config = dict(
    n_head=7,
    head_dim=64,
    vocab_size=2984,
    norm='layernorm',
    norm_place='pre',
    positions='learned',
    qk_norm=False,
    optimizer='muon_variant',
    lr=0.00665,
    lr_mult_o=4.0,
    lr_head=0.00588,
    final_lr_fraction=0.1,
    doc_mask=True,
    train_tokens=434900000,
    steps=6637,
)
MLP neurons of a small language model. Each row is named by its layer, matrix (up: input weights) and neuron, and shows model dimensions 304-431. Each number is 128 + 24 x the weight over its row's rms, rounded and kept within 0 to 255. Numbers have three digits each.
After each neuron's rows, "fires on" lists the tokens most often at its 100 highest values on Wikipedia text that the model never trained on.

L5.up1564:135085098176112113107130133126101125109095113112123144123128136109152137088091146088111109133163126118160154142104125136182116102158136140137150126177135137129127150137113101132135118127164075121151088153136130116156138120146129098138093108124140125122158127138157123132124142146112145114124120126158152110099099096082126096133086149161133147135130080191116159118167128094091130121140
fires on: "Con", "tur", "Tur"

L17.up1182:144127146091143114135108185141084168110134117148067146146144109130098140122125125118148126110097129138109156105129105110126110136144090153148123151149087134099118144118160146181122122085120142151147097102108163126100120161118112150148172129130120096171129138159141108106117153177133115154162129126061074121108118124106150102134147150116107100146106128129143109156153146171091124127153
fires on: "-", "J", "as", "ti"

L17.up315:184108149135132097110149129129146167126122170146142204157114105133153167104116138105102116095145111158101119145149133117110145137100131134131120185150083095107086168166090132093108105149119140130151146143124174130156116109113208178163103141160183153105151114128112137151138116121133091119153152103138137118129126110129117123075119134131130134069127106119149149124079108093172104119115
fires on: "B", "b", "H", "al ", "the "

L4.up694:126081147118162106162126099120144154101105112125142145120126131146133143121152126124148105085118159146177150141090168117131143136112135147092204164137117146129124165087097150113149107128154126122142112148133124106128153105095130091196149124123141168131172127161132112155132095130138128156108129125179104123160143132141146164117163140128116122124138139133147162146118159121129099127137
fires on: "Her", "go", "her", "hel", "sett", "contribu"

L17.up300:124125116143139136109109118135108159140083121125123121162110150082132138129090147103157159145130123127116159134106151104115122122130147088123145140176121148124071130128142128116107157109142148069098128144112105120119149125124131095163131121163126129159104112112111147116172164140134109129132100161132128140112114114126175108136146128103154158096138091170168140115157128122163145101172
fires on: "be", "Be", "a", "fir", "\n  "

L17.up1526:121062157136109102089130142102149125137102146113124123106129145127069136100098137101105143105129085119170164084104152123139157121115127139133128151122146156153121123117166131087122094121134121109158155116146138062104096110133135129140112113135105118145137150144159134152103111107130150090155136146111084169098106083175117146109103091081148158116136140130061099131097144136148166146121
fires on: "k", "| ", "ak", "g", "o", "K"

L5.up739:136127178121152120108084136126100135118145135135117101138108117115109185119129132097136101118128138114139157141154122158125125138092121123134124105110145156118128102158116098130098138081195133141113096145124147134136126184145138126125105127099126132108127113129078080121096099130107124128062103107120082122136138129093134124123116154148094118160112123114095127140131125121122085107133
fires on: "Bur", "Em", "suc", "Mor", "new", "Sub"

L17.up1472:153104176135106103143151117116154159158102126124152099118118169094137122097091134145123159132094097110127127128127148125113153127104128117132110114119110096128134124141086136167107144125145140137158112133177132142061126117125116174121153140159145106121129111097095126122143132164102087150150141114113116132149141121149149164131132125135141145122115132126099154135149171154128148169075
fires on: "M", "de", "not ", "d", "D", "un"

L5.up1233:168143055150067095143133125160169112110105086138121184148126104127164127120123141109079117103107107116112114118083122077110160139127150149114144120136123158135108150108105159115102161127146102122157152138127144099090137165161168123101136114060150099145123124148113092143104112134105137124116118114153142144134141113143144097102114107121140112133152123142118132116156144112101114099120
fires on: "February ", "March ", "January ", "April ", "June ", "199"

L17.up1291:140129145128129123148156155161061118166144142129111117119149120149087116121145126108084139103103125148112151143132147123125139139141141149128143104137138119144108084136114102122091164126137113090130135096139153136097119085103091094110120141143114159129131108138088153118140073131151133095138123116120134146151164164099145141144100097140104131171139125115138127138162104155136159176157
fires on: "–", "and ", "to ", "his ", "-", "196"

L5.up1061:136096142170132130125121128121149140101127152121182189114147140155142143136105124088128098104113121116138109153115092134087159090155114137092147091162138149099143145177118155134145129107098113105115132104135089111093163132083125124175134169131124158096137101178155140127160133107136128102118136161093108129134118101148129122120152130144104123119105118136150077138068168138111164134120
fires on: "Sen", "El", "sen", "EN", "FC ", "Mor"

L5.up1213:122163177110182151145153109113089100076153081131125117082139082118141091114132154135140165105159142164150146129139139140105145125120113153156169108164112125109129152165158185139147099154126125161090138119138143150119106095130128118092136118110136103144117126130116120089116074098159156139139134046171119127087134175119140123094119118139120107069110099111122082125147146114093124141104
fires on: "stre", "Po", "ough", "po", "ery", "progr"

L4.up1472:139138136114133111154127153132150128103099148151143122124134120138176130089110147144123145135176181160125144141143133115114138122091150118138147111137152135138161123122128091118089140118130116156115095116135145107132165117167124148154134125132133105125115204128108164069109086117107133128139136103115141136145109054102139114174124157130123137135140149109111122118130129132127130093130
fires on: "present", "record", "performan", "ush", "ment"

L17.up231:171145146115117107112093162146154122113144152111106152116131146157127149135085091139146166154132134174129135100110130167168134138154084112077101119117100110141172123145125086134083160100105166114150117115117138092133122105112131146144142116135117131125136111139142108144186125124105070138091107137150099104183114142090122157094156188144141153123144116145149130129149128130169135141131
fires on: ", ", "; ", "(", "\", "

L4.up517:143119164108143092081114150135138151114114120107132097108140132153120107127150112111111142083113133129130126157170084133081177138108121122172141151161115110120132108128156136102132085084071094132160110141179147138165129113092149188142130121125125118135131148145135117128152161132121108164156154108126128123166133137150138125174118146087132146107124177119168125119073146114137111125112
fires on: "as ", "round ", "ind ", "each ", "Inter"

L17.up1208:133146138145091122143156112079110110139158139090140126147130097151128097123122083154157120123153145121116107153124139131117189123158129119160160115109140104126092115114125152187103154096122130089118128078115135105178131124111116143144148098117136155154133094118150140124140128124099098162124144155127114143118116147119126117158138114143088138126151136140135159110111137142161146091184
fires on: "\n", "s ", "|---|---|---|---", "the "

L5.up407:128101156134141133110142095093125111105133131159142196080148168145153164154141093103112105080109128143135127151142083150093136096145121142115133095123119171120124149116128125184127150105138095133098099088129100089112152151119093140182124147083112165100129124160156091137172154107149121103126146133122084138140135143165139138096162115157106167131124132097119131154112187133154150131135
fires on: "South ", "Sen", "sen", "—", "Te"

L17.up943:137139159106141116127101177135103147135116174153105111129143121153129098117164089137127153144084096113155140147128113121137111156119150122105099153145105123131122101129136132138121138111185151110170131088092148112145085141091148152102114141131087140131137117145121063107135120132179105123120154119132089142133145144164130082136133104106080110126149141127139109080119146096105102165125
fires on: "-", "V", "H", "J"

L5.up364:125079100124118133110146141121146140131097132152148173129138138115102174114131147120122138098123129180156111140110112124098171154131132123104149126089047093155126105124155106138133086124133115105109154116096084087117138146145113140152148153114091108136161114136133136113118159123106146127115125131152142122132163098098109165205135179109136140095114113112091100120125104116115116087135
fires on: "char", "Char", "cap", "resul", "ear", "Cap"

L5.up1632:132127117165135100122166111138105130090101166088130125095126140155106126161132087094145153104123175146140142132138140114111106136077150132112148087166110117150097156118139117121134116121124146098180136091128131125184102080122141117109146096103146129161120116123143094153130144147140124169121118148127104092083125140081164082098116095139126056096152147135150135140130126128135138146150
fires on: "cri", "grou", "ous", "jec", "writ", "histor"

L4.up516:129106104113140104101143135109120126109101118154179112159117110146163116146150129094130073146127127113153170142097092107156110160124137095127129158142110194089126132127059169149103166112158136120170123134084158115116119138108130128128059148129138146179166098130122157116120144146122145138122166129149156109094155135134099182088162138113174158138110156125161122133123169136108119120104
fires on: "ug", "ent", "fri", "aug", "cas"

L17.up597:162108106131128106137151150099108199150137172092149134115157123084147130116101113083129149123100121126092127196121122131090100156089135140140129135112111156158117133162131136143121102080139141104104171144128170147097138162105150156099112194171109112118155138124129101149108124134116105153108153106098079093154137130174121136123171118146132138107146114092111154169100119114157163148127
fires on: "le", "b", "en", "the ", "Le"

L5.up800:132126126167149177155148136161140120110122188121145081125137116099131119096105118107149138126110142125118135108118147097144136129067127149133136107134105167102062140164138128136096105103209139065127133124132159119155143131160136129124131130132126134131151149124120089103149108182092123097068100126130100141122134141118156096143107092118132120112091129133128108148159149121062124068109
fires on: "sub", "Bur", "Sub", "sw", "°"

L17.up273:133117133128113112109170138159149094118108135141142096091097139134124111118142136127132133116160107106118147100154144161131137176124132126142154146159138104159122101136094133160129138100129147118110135106154112109063153115147161080098108159110138120119138077109128118086125121104117097117154126119116160085165135120087105148127144086101170119110136125087111116131179133135135130143110
fires on: "M", "| ", ": ", "A ", "D", "Mar"

L5.up611:112129144112160114143146154106121142089132134141098115111116108135135125118150112115140117134142119163158129137116121141089144141179139127088144117104159140125122161132191096184089128132153131114150148128102150101078125096163115115106129151143115140151106140135097082124088099098138162144129131111163092119080123138098156137128137146101135120057163168131103121136107113112089165144117
fires on: "stre", "ren", "Star ", "progr", "January ", "an"

L4.up105:107105160129102109137115116130116146108124120136160082147094139122129150114126117080096113114118172125137098144141138126118153106148134103140158102161134139102174137128110145162124137154154101125096098131127117156117087120100133142105167104092173135164137136190118134147109120121145135137140125124137138112106118157104128138121146127152115142094128118123097131094101111117114114134155
fires on: "year", "child", "season", "years", "day"

L5.up712:139110164149103112096126132167137116115132149110152155128139126121160143105116154117182117122116142119130137150204144122116160136141123110147135140113132138152116153105129146124154153143119124146194109109162102137105147123146071166112149095096159126177119151147117138102159176054118093138166155175177110140124149131085108134086100140121118143079120132143174137106113146133123144109166
fires on: "within ", "ove ", "ve", "what ", "ow ", "use "

L4.up1495:139129085138140148170150121179151115127107141114091145118136120128153089106129148122117152135115162131154125158084100122131127126126134133126111112135128123111159140155124119139105096159184091173116123101146089165142101107176108162143091149171106088163112121135172128098106160126145114121097097161151142130121126125121122083126078117151109119157114111122172133152154114130086112122094
fires on: "Comp", "Play", "Con", "acc", "Tur", "Alb"

L4.up161:136100124099128134116103137126124114116119125131147165137135120109124117146072090109108116142137077118113135164161148085149125157164109111139125124164131179115178164103150107181128149120201091114162083127141118131135122123119115114134121150151100091089125131124170147097086091134105109131108128102152089153101077113142166137104135115173078109152166148144105110138157099177126126112144
fires on: "mov", "appro", "trans", "exp", "contribu", "retur"

L17.up25:155115075144123137137130183100151147102123108140145135123101128073121072159114176124134127117160103115119142082151099149116151097123131136148122141134147141143142166158157124155105156121159124103146125110147125095089156136155157193103144188124130144104123105168136119120139102131094125136125129124151165136111101098125142073130147137061133111132128123170113110122124169125119070134080
fires on: "November ", "August ", "June ", "October ", "January "

L17.up953:105089133143107159099079139095137135121105128149097144114118143137111163149184111082151135136105155111137124125141097114121117161117112115115167130131126103156096094145185099126149121097136086095139149101107113142123162120118127105121164137129145119153143110132083134155125145143123096123122151112158114140182162148059139115148170101140100147144150159107138133119160087103107104076186
fires on: "| ", "\n", "el", "char", "up", "Char"

L17.up1608:167159122097113132118119122133120170128170133148124120126147135169143171137134120105160130102145145176152160149138143132116097116155125114081156105127101137119136189084139119141106160131111140093104145093118154159118087081120102162172177118156145106144153133140155093205113129137095107117078102119162127157147107096107132150100141111126134119122111112133122163149136121130116111107157
fires on: ", ", "and ", "with ", "\", ", "for "

L17.up344:133123125111098109141185143088142157126074163112137067147099123138120090129156090109145168129096162128137095128135167172149134164101120152143127145125116088141088131122105158125110122173128071142161148144129120092163135138073064157130104159139120096124153165137193140133117132088137136131126125135164129146112099122182095118146095116091153132139118139067115099154132150149161139127105
fires on: "k", "ak", "un", "ol", "an"

L5.up1572:124136125105122094109164113099159147104142120093126148138175076118129114173112115113110161123150124112076126117150131168142137161104090097132113131157117163112168118102109131167135080128184136126104137116134161131115114154129103126114114126154132113139129119117119141095105129121162178155116119133075102087121121134107114099148143122114119132145124191174138153143121127111124133123113
fires on: "R ", "V ", "1 ", "M ", "2 ", "} "

L4.up18:184107074124121101104121094142156115132098117164134125081136093141122146160146142136108118144153094144179131082136127129128109085156130126137117138101102119170104161181101134133111097127144142140088129098112153137141131177121134129133140113141127132126145115092178131090148121131085100176158133120137141118111117123107137155132106092134161190119139119109091161131151147131136152096138
fires on: "air", "Air", "air ", "South ", "Air "

L4.up480:162164109156105132105093116122120096172118132103172141082152084155109131109110167127127141110144158128160083103143121116149142129152145146110125113107104136157090146161160112145120110147154148114138167126129148158130129123104139128120138066050134115127132114083127100140161122165103104112130121118140136117158085151108139121121133162174138175109160148134171127137094115132106137077130
fires on: "air", "comp", "hib", "Braz", "Air"

L5.up1642:161156134133110097105123131146113171084116141153104158100166128096116127138087108098082153159118098127146122150117151128127140133156150116160142093168126154135155168132112142102175126154141100106125134145112170107118129126155120107142096107139151128170155095117099136169079060129153148135135153108060100144085131125154107131142123133152120113162170160144140137158138120140105123119123
fires on: "R ", "II", "I ", "Star ", "II ", "V "

L17.up1109:134114132157161114086139114133145116146084145142122130134190115109106128076061125128093156165085169141169112131100133101151120149112156144071146098163170095122155065110095116178143155117144120138095092181111104175163112127149113123108140110127103095160082153144140131173161143120122146081132118070155135090145170133125108086110108093103121124158101105153140122125152135110115138114146
fires on: "Con", "h", "ab", "z", "Ab", "-"